config.toml
bias = "none"
init = "normal"
lr_mult_down = 2.0
train_tokens = 266200000
MLP neurons of a small language model. Each row is named by its layer, matrix (up: input weights) and neuron, and shows model dimensions 16-143. Each number is 50 + 15 x the weight over its row's rms, rounded and kept within 0 to 99.
After each neuron's rows, "fires on" lists the tokens most often at its 100 highest values on Wikipedia text that the model never trained on.

L4.up522:34 44 73 37 46 59 38 33 42 49 57 57 45 75 78 40 54 37 61 55 37 64 64 68 59 71 48 20 56 56 57 52 58 40 62 68 70 54 48 43 49 49 14 20 54 55 41 42 71 16 51 41 70 47 52 38 57 68 28 14 39 56 36 66 23 44 38 30 55 70 67 51 52 73 32 79 64 68 49 38 36 51 61 57 63 47 28 50 51 51 22 49 54 75 50 78 33 03 38 20 53 33 51 70 56 43 44 58 43 37 63 70 47 57 36 65 55 60 47 81 65 46 47 23 46 26 50 36
fires on: " |", " an", "4", "ose", "ued", "0"

L3.up233:70 55 55 27 50 55 58 14 47 52 76 55 22 34 27 50 34 43 38 69 67 66 62 63 40 50 48 41 67 51 51 27 24 50 48 18 72 50 32 48 55 63 54 42 26 59 64 55 57 29 42 45 59 47 56 57 63 74 45 40 67 74 62 54 38 43 70 56 80 33 46 24 41 31 50 26 82 21 54 68 43 55 47 69 63 34 54 44 14 68 48 57 57 56 40 46 28 26 57 48 63 59 41 49 49 38 56 65 62 49 44 58 56 84 47 53 39 53 55 21 49 48 44 71 32 66 66 49
fires on: " p", " Sy", " P", " comp", " dep"

L4.up228:53 44 49 45 41 75 33 08 49 34 23 81 53 51 19 46 64 59 55 71 80 41 24 41 48 34 33 41 44 54 45 40 56 33 74 30 42 45 59 38 58 41 42 59 20 41 40 65 73 50 35 38 55 56 24 52 37 15 28 56 64 49 45 29 44 63 64 49 62 68 68 50 44 45 60 13 25 76 40 59 74 54 50 60 52 50 52 49 41 61 60 72 66 61 54 39 42 34 63 28 69 56 56 48 56 51 50 89 57 35 42 36 30 37 56 66 38 44 57 59 62 50 55 60 50 39 39 87
fires on: " h", " UTC", " H", " m", "s"

L4.up257:51 34 38 21 33 30 40 65 83 19 38 42 44 37 34 65 53 60 24 29 51 64 37 78 48 53 30 60 78 78 45 56 45 45 69 39 49 51 29 74 40 57 87 63 37 82 64 41 47 70 65 43 38 32 53 44 65 50 23 54 70 47 48 30 59 46 38 63 41 59 46 60 65 34 70 52 39 43 61 44 66 54 23 66 51 41 53 63 40 54 53 47 71 53 17 59 52 60 56 57 61 57 81 32 61 28 46 62 72 48 58 45 65 31 80 65 43 43 51 44 29 45 43 58 52 33 67 55
fires on: "in", "History", " career", " pri", " place", " medal"

L8.up29:49 72 28 30 48 49 45 58 77 33 53 22 37 68 48 76 33 60 50 36 52 54 39 68 63 34 49 17 73 33 25 75 53 53 30 44 56 46 51 51 78 46 20 68 59 30 44 56 37 56 46 45 64 29 33 28 39 43 47 39 38 58 41 49 33 86 37 28 39 37 23 38 53 43 55 08 62 23 88 47 36 52 23 46 39 51 40 42 64 55 69 47 72 57 61 66 61 58 54 59 62 44 27 63 35 85 81 60 46 31 50 60 42 42 59 39 47 44 42 47 56 63 62 46 48 36 46 69
fires on: "ap", "c", "ast", "app", "op"

L6.up289:62 36 64 58 55 39 45 60 56 30 57 56 36 50 42 53 73 76 32 66 39 42 57 76 37 48 74 38 44 46 70 52 46 61 74 65 62 19 50 39 18 58 76 54 81 67 82 51 65 66 46 72 49 24 65 42 38 59 36 58 41 59 74 26 35 12 44 36 45 49 68 60 55 70 55 68 63 73 73 23 49 14 48 45 35 69 57 50 54 52 63 52 38 55 42 59 53 18 38 32 34 52 52 78 56 43 66 70 53 77 42 41 51 55 58 28 59 49 41 59 25 43 32 37 67 43 39 50
fires on: "1", " ", ":", "2", "9"

L6.up489:50 72 39 58 39 57 30 30 53 44 71 46 54 41 37 69 53 53 60 52 39 68 40 53 44 52 50 43 54 47 67 50 57 59 17 42 58 41 63 48 56 35 38 80 25 55 45 35 80 76 58 59 46 39 59 53 49 65 32 70 31 23 68 36 45 52 64 49 63 42 65 47 24 61 70 67 43 77 74 73 70 57 53 35 61 54 69 47 73 52 54 58 66 36 38 45 29 32 04 39 51 41 57 48 50 59 10 46 36 44 56 63 58 58 32 33 27 44 40 33 30 32 39 51 62 57 55 54
fires on: " (", "is", " and", " or", " –", "ell"

L8.up3:49 63 27 57 75 55 68 44 41 41 18 49 48 46 69 57 51 38 40 65 27 42 67 41 52 22 45 22 58 65 34 66 51 66 29 63 61 47 51 59 34 49 50 37 50 58 34 54 44 19 68 67 32 50 57 49 15 55 61 71 35 63 74 36 52 46 45 62 50 38 73 61 70 69 47 45 49 40 48 76 58 64 43 55 54 71 62 41 18 49 55 67 79 34 17 32 58 77 82 22 53 59 74 53 52 39 57 76 38 27 51 51 60 40 34 44 48 36 46 27 40 33 58 49 55 24 48 60
fires on: "h", "ir", "b", "ar", " ph", " enc"

L4.up396:58 54 54 30 71 56 60 68 68 73 59 27 66 53 20 65 50 31 42 61 15 49 68 66 45 42 63 38 52 66 39 58 30 30 42 43 44 78 40 40 68 42 49 27 48 49 32 35 55 25 46 57 69 45 56 63 49 34 46 50 47 63 51 62 45 48 36 40 39 35 48 49 32 30 37 51 47 21 57 58 60 42 55 45 60 28 44 49 52 34 61 55 40 59 43 20 77 29 59 52 51 45 16 55 67 75 43 79 38 25 38 84 35 49 42 45 52 62 62 69 26 59 38 36 64 29 33 51
fires on: " than", "y", " if", " when", "ately"

L2.up527:50 53 72 52 51 51 47 45 86 58 55 79 66 38 42 54 37 55 54 62 25 58 66 37 49 67 46 59 37 48 41 46 26 45 38 28 57 71 38 82 56 59 48 65 44 42 51 44 60 44 53 47 67 75 56 44 19 61 44 49 67 27 37 40 51 59 59 65 64 52 36 14 28 47 34 99 25 51 67 61 52 63 66 63 42 71 43 57 26 74 53 61 42 51 36 49 40 41 49 19 60 38 53 74 40 64 14 54 56 41 81 52 41 61 56 67 55 41 48 54 75 44 36 57 62 49 44 22
fires on: " f", "if"

L2.up75:48 37 52 38 51 65 56 56 55 55 47 46 39 79 38 54 48 49 46 69 53 80 27 42 78 79 29 47 13 61 57 40 59 52 47 51 46 65 30 42 56 58 59 62 45 36 70 59 59 53 52 57 35 53 47 62 63 50 36 65 63 75 39 56 71 42 15 08 39 34 27 46 29 14 58 60 57 27 42 54 65 32 48 67 44 34 74 72 39 41 77 43 45 29 50 63 36 56 44 30 50 68 29 57 46 43 42 54 36 47 49 45 38 52 47 73 44 34 56 41 37 45 62 80 16 51 55 52
fires on: " number", " list", " census", " code", " num", " No"

L8.up505:47 24 75 58 46 47 56 49 43 64 40 32 87 51 55 54 45 60 53 63 30 61 51 49 47 35 32 43 18 30 75 56 43 25 61 70 53 67 57 43 69 63 58 57 46 23 43 04 47 39 59 42 51 41 63 43 48 49 38 57 73 66 49 35 57 50 57 73 89 65 83 32 31 46 31 19 49 34 70 60 55 43 36 47 44 53 52 70 52 68 56 45 38 34 57 76 59 68 47 62 52 39 46 50 53 40 79 49 30 42 77 45 44 47 40 74 28 44 64 51 16 37 43 63 45 44 49 70
fires on: "==\n", "==\n\n", " ==\n", " ==\n\n", " in"

L4.up345:46 55 39 11 55 61 62 41 67 60 56 47 29 44 63 61 23 42 67 61 39 69 65 54 41 35 68 56 62 39 46 54 55 45 62 52 59 50 53 35 35 55 32 56 51 29 35 68 48 55 47 38 56 57 07 52 50 25 32 51 62 57 54 67 53 49 52 62 26 53 43 64 52 60 66 50 49 19 59 39 33 53 82 59 55 55 65 29 41 58 61 52 42 67 32 39 55 65 22 47 49 70 51 64 56 56 60 21 55 50 83 63 48 50 50 49 52 31 39 52 32 49 79 48 49 42 30 52
fires on: "ad", "ast", " of", "ak", "op"

L8.up449:42 51 55 34 81 73 66 41 69 43 43 62 70 46 62 34 58 35 77 57 60 30 46 61 58 44 35 39 58 73 54 44 15 40 34 58 22 73 51 00 30 42 58 42 49 66 42 62 78 39 63 51 65 49 54 58 54 47 32 29 45 49 51 47 55 41 42 60 64 68 50 37 27 44 35 35 54 45 58 49 71 60 20 27 69 24 60 69 50 69 41 62 54 44 70 65 31 73 55 23 51 70 62 57 66 59 56 63 65 34 47 26 72 49 51 59 43 28 61 48 48 33 48 54 09 30 30 68
fires on: "i", "k", "m", "d", "b", "z"

L3.up252:44 44 55 54 61 51 36 55 41 49 52 56 42 84 59 51 47 50 66 39 52 49 58 50 61 56 56 72 48 74 38 51 32 63 19 42 46 31 59 66 47 08 52 63 52 62 43 68 53 64 67 59 64 26 50 55 19 74 31 61 61 18 55 56 55 39 45 40 72 53 35 55 50 45 35 50 52 55 60 64 46 60 53 30 46 56 26 53 52 68 52 32 50 32 82 33 34 41 67 39 78 55 52 56 41 54 35 68 75 37 65 40 14 77 32 67 39 45 57 71 34 60 42 28 46 63 36 30
fires on: " has", " had", "′", " ISBN", "ributed", " have"

L8.up206:42 56 64 27 36 47 90 14 82 72 50 39 46 77 80 66 45 57 49 51 69 37 75 29 57 51 75 38 78 67 57 37 36 35 44 74 52 58 57 73 59 40 47 29 69 41 30 47 50 68 31 66 32 55 51 37 60 63 46 23 34 54 55 27 49 34 61 45 66 71 46 48 44 42 62 52 44 62 63 50 42 48 66 37 54 56 69 34 72 09 34 34 41 25 66 28 41 31 53 33 42 73 57 54 37 43 28 44 53 32 25 62 32 41 42 54 45 53 52 52 71 43 58 26 53 68 59 48
fires on: "0", " fl", "5", ",", " t", " a"

L6.up551:56 68 65 55 63 51 70 41 57 73 39 32 23 54 66 55 34 61 49 47 15 71 48 33 70 40 71 45 42 62 38 44 69 49 20 63 59 43 38 55 41 53 31 30 42 40 43 59 33 43 58 19 44 38 49 42 53 59 47 34 58 47 11 35 35 61 39 48 34 61 51 36 62 77 49 90 62 79 35 62 71 46 30 40 41 58 61 50 36 60 47 67 99 53 42 45 52 64 40 14 31 34 64 44 64 47 40 40 53 51 58 39 49 61 49 43 70 25 61 68 53 78 47 71 34 84 88 35
fires on: " ", " (", " The", " gave", ",", " called"

L2.up147:56 60 71 40 41 41 64 40 47 41 62 46 48 26 70 80 50 59 45 81 29 44 50 66 39 51 65 42 40 57 34 48 39 60 31 14 56 58 32 44 45 22 65 45 63 48 56 42 56 33 59 53 53 34 83 49 61 49 61 74 57 49 44 48 96 52 52 34 53 73 48 41 39 35 41 42 90 48 46 47 34 47 58 12 43 60 44 29 65 39 42 41 60 18 70 51 57 42 53 52 54 50 35 43 64 95 48 54 43 30 81 53 49 62 55 40 59 48 62 25 59 59 62 41 46 53 77 77
fires on: "ote", "uch", "ges", "ub", "ole", "ures"

L2.up96:49 86 56 50 36 55 56 31 35 93 50 59 59 57 40 09 29 43 36 66 49 24 74 57 60 20 67 39 67 68 33 57 52 36 62 53 21 57 39 60 40 39 54 31 60 43 49 57 59 63 25 74 52 51 52 44 70 33 26 35 49 54 38 73 74 44 36 26 57 61 77 69 55 38 50 67 61 57 94 45 37 63 34 69 27 55 26 55 34 68 67 57 40 70 46 34 42 26 34 38 36 44 42 58 42 42 71 62 48 27 64 44 30 67 52 24 60 58 50 54 29 61 44 61 59 57 64 59
fires on: " Total", " p", "xt", " ext", " main"

L2.up412:30 27 36 72 57 59 31 50 62 54 64 40 44 54 36 64 45 73 70 46 67 49 55 30 32 44 50 37 60 53 67 66 34 18 58 18 40 36 49 46 50 47 63 60 43 42 45 60 62 45 62 39 41 70 36 73 28 64 32 46 40 46 45 44 51 62 52 36 66 27 23 66 51 48 56 91 60 39 62 41 55 61 59 23 44 78 48 77 40 52 65 51 29 45 82 38 55 73 74 51 28 46 54 66 61 59 51 48 47 40 36 51 64 44 30 70 48 50 57 48 64 60 20 26 50 39 53 41
fires on: "–", "ew", "-b", "ount", "-st", " |\n"

L3.up526:46 44 70 59 17 66 48 58 81 51 43 73 81 41 61 68 51 57 59 55 48 71 35 53 32 47 58 44 35 39 59 77 24 41 47 39 59 56 50 69 39 78 30 56 58 74 67 54 67 59 46 78 56 43 39 39 71 55 26 26 56 68 38 40 57 52 32 51 31 53 53 71 42 50 28 41 55 32 59 59 31 57 29 48 33 43 30 41 45 70 18 47 58 68 37 75 48 65 46 53 51 73 75 61 42 44 24 75 62 73 42 49 57 53 76 44 29 32 40 56 34 41 48 63 47 54 67 66
fires on: "if", ":", " career", "in", "Career", " Years"

L5.up168:66 84 25 69 45 68 46 42 77 37 43 59 27 51 49 60 88 44 54 46 57 27 47 44 66 18 76 51 37 43 56 69 71 47 23 48 50 58 29 46 62 55 47 61 66 64 19 43 31 59 31 48 33 67 39 64 51 43 36 72 76 52 51 60 72 58 56 67 38 29 46 63 62 83 64 21 67 49 45 30 42 72 55 36 72 68 64 45 47 48 55 45 46 62 34 56 43 48 20 60 39 56 64 54 64 51 49 32 47 47 37 34 32 50 59 21 61 58 40 63 56 34 58 81 34 40 41 46
fires on: " of", "s", "ist", " directed", "wards"

L6.up276:33 38 29 50 55 72 41 32 36 49 28 46 56 25 63 50 51 42 84 64 25 33 51 58 43 20 55 77 30 49 57 62 64 47 50 31 20 52 30 37 45 57 25 45 18 47 42 67 66 28 46 52 57 63 32 55 59 46 42 78 52 75 50 65 57 42 56 41 61 67 30 59 29 62 34 68 33 33 66 62 42 58 49 52 62 66 90 57 47 54 33 61 66 50 38 58 39 50 33 32 33 52 39 54 42 25 62 44 43 56 39 55 59 17 71 89 43 68 65 34 63 47 59 35 39 74 63 63
fires on: "–", "-", " "

L3.up403:65 72 33 36 43 44 27 37 52 47 70 55 46 58 71 56 52 58 63 72 56 34 60 59 36 53 58 59 45 65 38 56 76 51 35 42 59 48 44 63 67 24 70 62 63 54 26 62 58 64 80 48 32 55 50 67 48 35 52 50 29 47 43 40 39 53 52 46 80 44 21 48 51 59 50 61 46 37 66 56 75 66 24 31 74 99 35 50 51 51 61 55 51 66 40 45 26 49 46 56 50 46 65 27 58 50 39 75 68 87 72 22 67 34 46 44 17 60 68 57 49 53 31 36 66 50 35 34
fires on: "′", "(", " and", " •", " ear", " or"

L2.up396:63 30 53 50 42 15 44 42 90 59 50 66 55 67 41 22 57 51 82 60 51 62 47 55 71 45 53 62 48 75 51 61 34 49 31 68 50 48 36 54 46 33 44 48 40 43 52 69 76 52 31 36 78 46 56 38 28 58 54 48 59 38 54 50 32 27 35 35 46 52 52 45 40 66 59 57 33 33 55 28 49 65 30 49 64 49 99 77 38 59 39 44 52 65 41 24 33 48 63 49 63 41 31 41 38 87 28 59 29 67 43 35 81 56 39 37 24 39 44 33 51 71 45 49 62 56 48 57
fires on: " J", "J", "j", " j"

L2.up35:37 57 38 76 32 60 30 45 41 53 35 53 67 47 51 54 47 69 75 59 66 39 58 73 41 28 54 69 60 55 35 53 61 68 38 28 51 45 49 66 55 48 82 66 59 48 35 59 69 56 53 78 38 55 65 42 24 60 37 51 43 22 46 52 16 65 57 27 75 33 37 58 44 34 50 65 53 70 58 10 65 80 55 62 43 48 81 65 30 40 38 60 47 54 47 61 67 36 62 62 52 45 53 46 83 61 75 40 73 58 38 32 49 54 38 56 36 52 64 17 48 27 30 65 63 42 10 48
fires on: "is", "aus", " footballer", "ius", " by", "us"

L2.up583:20 39 55 62 37 46 46 64 33 72 54 36 45 47 37 49 67 49 28 45 67 33 70 57 42 63 57 58 59 39 59 40 53 36 40 37 13 73 55 61 26 52 46 64 58 45 40 64 44 89 60 70 68 37 56 72 32 40 48 67 50 66 46 32 68 45 39 60 40 62 63 52 55 37 17 78 53 50 42 52 35 68 55 46 59 44 62 72 55 71 23 17 29 43 62 58 43 82 41 63 47 75 79 41 61 57 73 52 50 43 53 53 38 35 58 55 52 29 40 44 65 53 28 26 70 42 27 48
fires on: "ene", "iet", "olog", "mier", "ateg", "ogn"

L5.up499:49 47 52 65 39 53 52 39 61 60 39 60 28 58 45 72 58 62 37 63 63 53 60 30 88 30 81 59 80 67 54 55 62 71 22 37 37 59 56 69 51 73 65 50 52 40 36 79 48 60 58 23 48 29 47 37 30 61 42 42 40 73 48 20 47 74 53 56 74 51 79 32 50 44 67 47 43 65 56 59 52 48 31 44 49 56 17 62 59 42 55 26 77 68 64 48 51 53 50 30 59 44 34 54 40 34 56 65 56 24 80 32 20 49 48 33 52 50 60 44 44 72 19 60 49 45 83 48
fires on: " as", ":", " vs", " -", " time", " rec"

L3.up158:59 54 66 83 36 43 37 45 40 52 19 43 57 69 48 16 77 62 49 38 23 64 48 76 21 50 85 57 35 45 66 64 44 57 33 43 59 39 57 45 39 72 47 73 52 71 18 56 30 58 38 70 26 45 48 66 40 42 37 67 56 38 68 54 31 68 59 55 64 53 55 28 66 49 38 21 59 60 77 64 47 39 25 56 36 21 59 43 53 68 42 61 41 61 51 55 48 54 33 54 60 40 42 63 30 52 64 55 45 55 55 69 74 44 30 53 65 67 53 59 62 42 51 44 49 53 37 68
fires on: " since", "==\n", " ==\n", " where", " =\n\n", " said"

L8.up11:66 46 51 47 48 42 37 67 42 73 28 36 54 51 75 37 52 60 62 50 35 32 51 33 46 24 50 51 63 69 44 27 41 44 34 49 18 47 40 35 36 37 26 63 54 79 66 81 42 26 55 60 68 27 80 60 34 60 67 65 49 45 30 38 60 34 37 61 61 59 51 46 68 81 56 83 43 39 64 55 42 58 48 48 75 54 52 61 38 46 35 64 66 44 42 46 47 45 48 62 19 58 58 74 38 31 50 58 58 53 68 43 53 21 33 68 52 50 58 51 55 65 40 58 32 42 91 58
fires on: " "

L6.up95:44 38 49 37 64 48 38 49 46 47 76 53 49 66 47 60 54 77 40 37 83 33 42 24 21 36 48 47 41 24 72 73 50 43 52 58 62 72 38 29 50 25 68 50 35 54 53 45 39 44 54 48 33 66 43 60 20 43 31 71 53 45 63 61 68 78 44 51 44 53 59 43 53 62 52 54 18 50 31 52 46 16 48 45 55 32 53 58 70 35 44 62 61 47 64 53 31 38 34 46 48 48 78 52 42 73 34 51 49 34 60 74 61 70 51 24 66 61 66 55 38 50 45 48 45 54 19 48
fires on: "s", " |\n", " of", "\n", "ter"

L3.up475:47 77 67 67 46 34 58 45 52 65 66 68 60 34 58 65 31 30 23 50 24 38 51 52 63 57 92 37 61 31 64 81 50 49 68 37 28 54 62 66 65 46 50 44 39 49 32 70 48 33 43 52 39 27 60 49 65 36 70 69 68 57 40 51 63 45 79 09 54 47 43 49 29 25 51 60 39 46 61 48 46 68 42 58 93 39 44 58 52 54 52 58 17 36 51 79 31 50 54 41 49 32 35 69 40 40 64 36 66 40 41 45 52 61 59 40 41 50 53 32 23 45 32 59 55 40 28 74
fires on: ":", " details", " Ser", " Best", " cover", " List"

L3.up418:47 79 57 47 64 56 56 76 52 73 88 53 52 21 48 70 48 50 42 38 53 32 08 49 47 41 51 41 63 64 64 58 46 49 40 58 75 53 41 64 30 52 41 45 56 46 48 60 76 45 38 48 40 53 73 41 60 46 70 35 50 47 50 40 65 49 38 67 24 36 73 42 29 45 48 57 94 46 48 36 65 29 10 45 71 20 65 56 43 53 43 67 62 69 66 86 46 22 32 49 43 40 72 56 15 52 73 18 56 51 50 29 69 44 46 45 62 56 45 28 45 60 70 53 53 53 46 54
fires on: " —", " Italy", " Ser", " Roman", " Turk", "4"

L3.up543:75 48 43 46 55 50 62 52 47 43 35 66 45 51 59 44 25 66 40 41 33 52 28 81 79 54 55 62 43 60 42 37 46 33 63 60 67 62 49 65 61 41 74 48 34 32 49 57 48 18 47 45 86 27 45 45 55 68 38 63 67 58 53 81 30 60 38 49 50 48 51 54 69 44 27 62 30 57 47 49 28 60 49 75 47 50 77 75 61 55 18 51 49 68 45 85 41 38 39 56 72 59 48 36 49 55 22 44 34 30 70 49 48 60 51 46 61 36 15 43 58 43 51 66 48 30 51 90
fires on: " record", "ography", " rank", " Gold", " list", " use"

L4.up5:42 68 41 49 53 53 42 34 48 63 29 51 61 29 37 88 31 49 46 56 44 78 48 52 52 73 52 37 49 57 63 49 55 63 67 40 38 48 32 45 24 46 56 58 54 25 48 52 71 43 70 68 56 28 54 61 52 43 61 75 47 47 84 35 70 35 76 39 35 22 42 54 51 18 44 25 41 75 47 60 39 55 50 36 59 45 20 55 70 63 57 80 53 62 77 62 52 29 60 25 17 73 65 46 37 38 77 73 19 37 56 66 61 46 56 32 61 43 35 69 38 48 52 29 32 68 38 53
fires on: "uk", "ak", "ats", "ush", "sh", "ach"

L3.up401:65 93 68 33 26 53 77 55 80 66 55 45 46 39 62 54 66 64 57 42 46 34 59 37 49 37 62 74 43 64 46 60 34 59 42 81 35 45 40 53 45 07 46 39 47 58 51 41 50 51 67 58 68 43 59 73 71 24 65 47 52 46 46 63 36 39 23 78 82 65 54 37 44 78 20 45 46 43 40 51 33 41 34 37 74 37 47 74 64 28 64 85 60 20 37 17 55 60 37 26 43 33 62 41 49 35 22 49 63 58 38 55 53 33 46 49 49 71 47 38 45 59 47 44 58 39 34 38
fires on: " where", " found", " fin", "enn", "aur", " making"

L3.up325:68 33 77 43 86 67 71 63 69 91 54 48 66 42 42 43 51 38 56 33 17 46 36 35 47 37 22 44 50 56 37 54 50 61 34 45 48 17 51 46 51 60 32 66 49 71 34 45 95 27 37 40 49 51 40 43 62 62 34 76 30 26 29 50 33 56 27 72 48 45 66 61 54 09 67 32 35 46 62 67 24 56 48 59 19 32 53 52 31 36 57 41 36 75 51 44 36 51 45 44 48 56 44 36 56 57 64 42 24 52 49 76 49 38 57 35 46 57 38 56 52 48 53 78 72 44 42 55
fires on: " |", " -", "N", " —"

L4.up110:73 44 60 47 67 50 53 47 58 56 50 57 62 75 40 73 68 61 45 63 60 46 89 68 46 37 63 63 41 53 54 55 44 66 44 74 32 49 69 74 54 53 44 66 25 69 59 28 42 66 52 07 62 65 58 66 50 52 73 37 63 47 38 33 39 49 41 71 56 42 46 47 42 55 51 22 34 55 57 33 49 47 54 49 46 61 38 33 50 51 41 47 53 29 48 75 57 23 52 62 67 62 65 77 45 22 42 61 52 30 59 40 22 38 35 56 33 45 38 35 40 46 64 64 61 43 53 39
fires on: " of", " United", " directed", " tou", " Fed", " signed"

L5.up351:53 51 43 58 63 27 59 48 66 60 46 54 33 71 53 56 54 49 69 39 53 47 28 35 49 43 63 55 67 41 62 50 62 28 42 50 58 63 84 55 56 48 41 38 36 36 46 65 61 50 32 37 74 37 71 39 60 69 26 21 35 48 69 45 31 57 46 41 57 61 57 42 54 38 36 55 84 37 51 76 46 44 50 27 53 69 07 57 52 34 44 30 47 22 42 63 67 40 41 27 75 73 56 58 83 44 37 92 37 32 29 48 76 26 31 35 52 59 45 63 54 31 55 39 49 33 67 39
fires on: " |", ":"

L8.up228:40 69 68 46 35 63 61 55 41 74 56 53 25 32 53 73 60 63 70 52 06 32 43 65 49 41 57 39 43 52 66 66 56 46 53 47 49 39 50 33 73 49 47 61 60 50 83 10 51 61 42 38 37 29 43 40 44 70 43 43 51 48 82 54 61 38 50 51 21 17 36 44 71 66 51 41 54 32 73 42 59 59 62 85 43 37 38 53 51 61 62 54 35 68 49 21 29 45 68 40 58 34 53 53 44 54 50 21 41 51 86 41 27 53 32 74 65 36 39 59 13 59 38 74 31 54 31 38
fires on: " not", " /", "ly", "al", "b"

L6.up35:59 62 38 62 65 54 51 44 72 56 62 36 34 41 43 67 66 69 42 27 59 26 46 76 61 50 36 54 29 43 38 77 65 36 69 38 52 32 56 38 57 65 23 40 52 53 73 75 57 47 84 53 64 33 24 39 70 61 68 54 76 41 36 50 28 58 37 46 50 49 35 52 54 38 58 38 17 64 37 38 18 38 62 49 59 62 53 55 52 80 45 78 62 57 67 57 40 70 67 22 60 60 57 36 35 40 50 54 47 39 24 50 56 19 49 43 49 41 43 35 52 55 68 33 73 53 56 49
fires on: "or", " or", "olution", "ors", "ant"

L8.up507:65 45 60 71 43 44 45 61 62 53 76 66 40 38 56 71 55 71 44 52 38 42 53 47 18 57 72 46 60 31 49 40 38 27 53 20 70 59 72 33 45 61 47 79 57 45 58 26 66 41 52 32 77 67 62 16 33 49 43 60 49 37 53 35 74 42 57 38 37 47 73 55 41 39 43 54 47 38 53 48 37 77 48 66 33 48 53 48 43 44 43 59 21 35 20 62 83 45 37 65 32 69 69 69 57 40 00 29 50 53 36 33 45 52 56 49 33 59 50 75 64 29 60 32 30 33 62 46
fires on: "em", "ens", "if", "ut", "ew", "un"

L5.up223:66 45 55 18 82 48 60 44 27 42 40 44 50 45 38 67 58 65 59 81 65 33 43 26 49 49 59 29 37 51 63 82 62 35 31 58 57 60 32 31 49 35 33 58 63 32 44 41 46 53 40 35 28 59 61 37 43 36 33 72 93 40 18 53 46 61 50 31 66 50 66 67 60 73 38 51 23 63 25 47 20 33 53 47 66 62 45 51 62 55 45 84 69 49 63 30 52 39 33 54 53 46 41 62 50 60 24 63 63 61 51 52 69 61 53 36 34 36 40 73 72 39 55 50 40 76 44 74
fires on: "s", "les", " as"

L4.up410:70 46 42 26 49 55 53 50 68 57 65 83 38 45 54 47 43 58 50 52 57 54 77 14 77 34 31 44 39 46 58 74 24 81 51 23 50 32 47 54 63 37 36 20 34 45 53 42 39 54 49 24 33 55 55 46 62 51 66 23 63 60 36 44 65 55 45 44 27 42 56 29 49 62 56 52 53 52 58 81 35 68 54 35 65 55 58 45 38 67 09 66 58 33 53 61 58 44 77 49 61 43 34 33 19 38 65 31 30 40 34 42 34 58 62 45 17 72 55 75 52 70 47 74 42 40 50 47
fires on: " m", " d", " n", " sp", " j", " cost"

L3.up228:68 44 38 49 33 52 62 48 49 55 50 52 52 34 48 42 44 77 49 84 31 48 30 63 39 31 63 56 44 42 56 23 62 46 40 35 75 47 52 69 12 32 62 13 35 54 59 58 46 53 38 55 68 22 80 49 42 26 68 64 70 76 30 44 25 44 66 32 58 25 22 37 53 56 42 56 65 66 71 31 51 60 62 32 57 70 75 55 43 69 26 51 55 67 78 71 51 57 29 13 25 13 56 39 55 55 56 70 51 38 38 64 58 34 19 45 59 50 31 66 35 64 34 44 71 53 65 46
fires on: " A", "ai", "ames", " mi", "hi", " ft"

L4.up251:49 44 45 43 61 59 60 43 43 49 67 89 46 41 49 40 65 49 39 46 78 39 47 41 72 37 70 23 26 57 36 52 49 54 36 74 49 77 67 58 47 45 62 43 70 51 14 38 31 59 24 68 65 25 64 54 42 45 58 55 65 03 54 78 10 42 49 52 42 53 49 56 61 35 28 29 53 67 51 33 41 37 37 58 50 62 55 26 48 68 62 21 47 28 65 67 60 66 35 32 50 45 41 68 41 49 62 53 61 88 47 54 73 62 39 78 38 64 55 52 44 39 55 35 43 45 36 62
fires on: "ert", "ical", "ural", "al", "ent", "er"

L2.up213:42 76 26 28 58 41 57 55 68 43 63 78 45 52 33 49 53 61 77 41 67 70 74 49 84 37 55 59 69 36 52 57 43 38 66 46 77 34 63 24 29 41 57 35 43 59 45 64 67 45 60 59 35 30 46 51 30 77 28 39 55 39 33 70 78 47 49 32 41 38 24 54 75 30 50 45 62 48 57 41 84 36 39 63 23 53 72 48 42 49 48 51 62 54 07 63 64 46 44 44 73 62 58 47 52 81 71 45 58 38 56 41 43 54 36 45 67 44 60 52 41 46 39 40 25 33 72 65
fires on: " he", "q", "ight", "'s"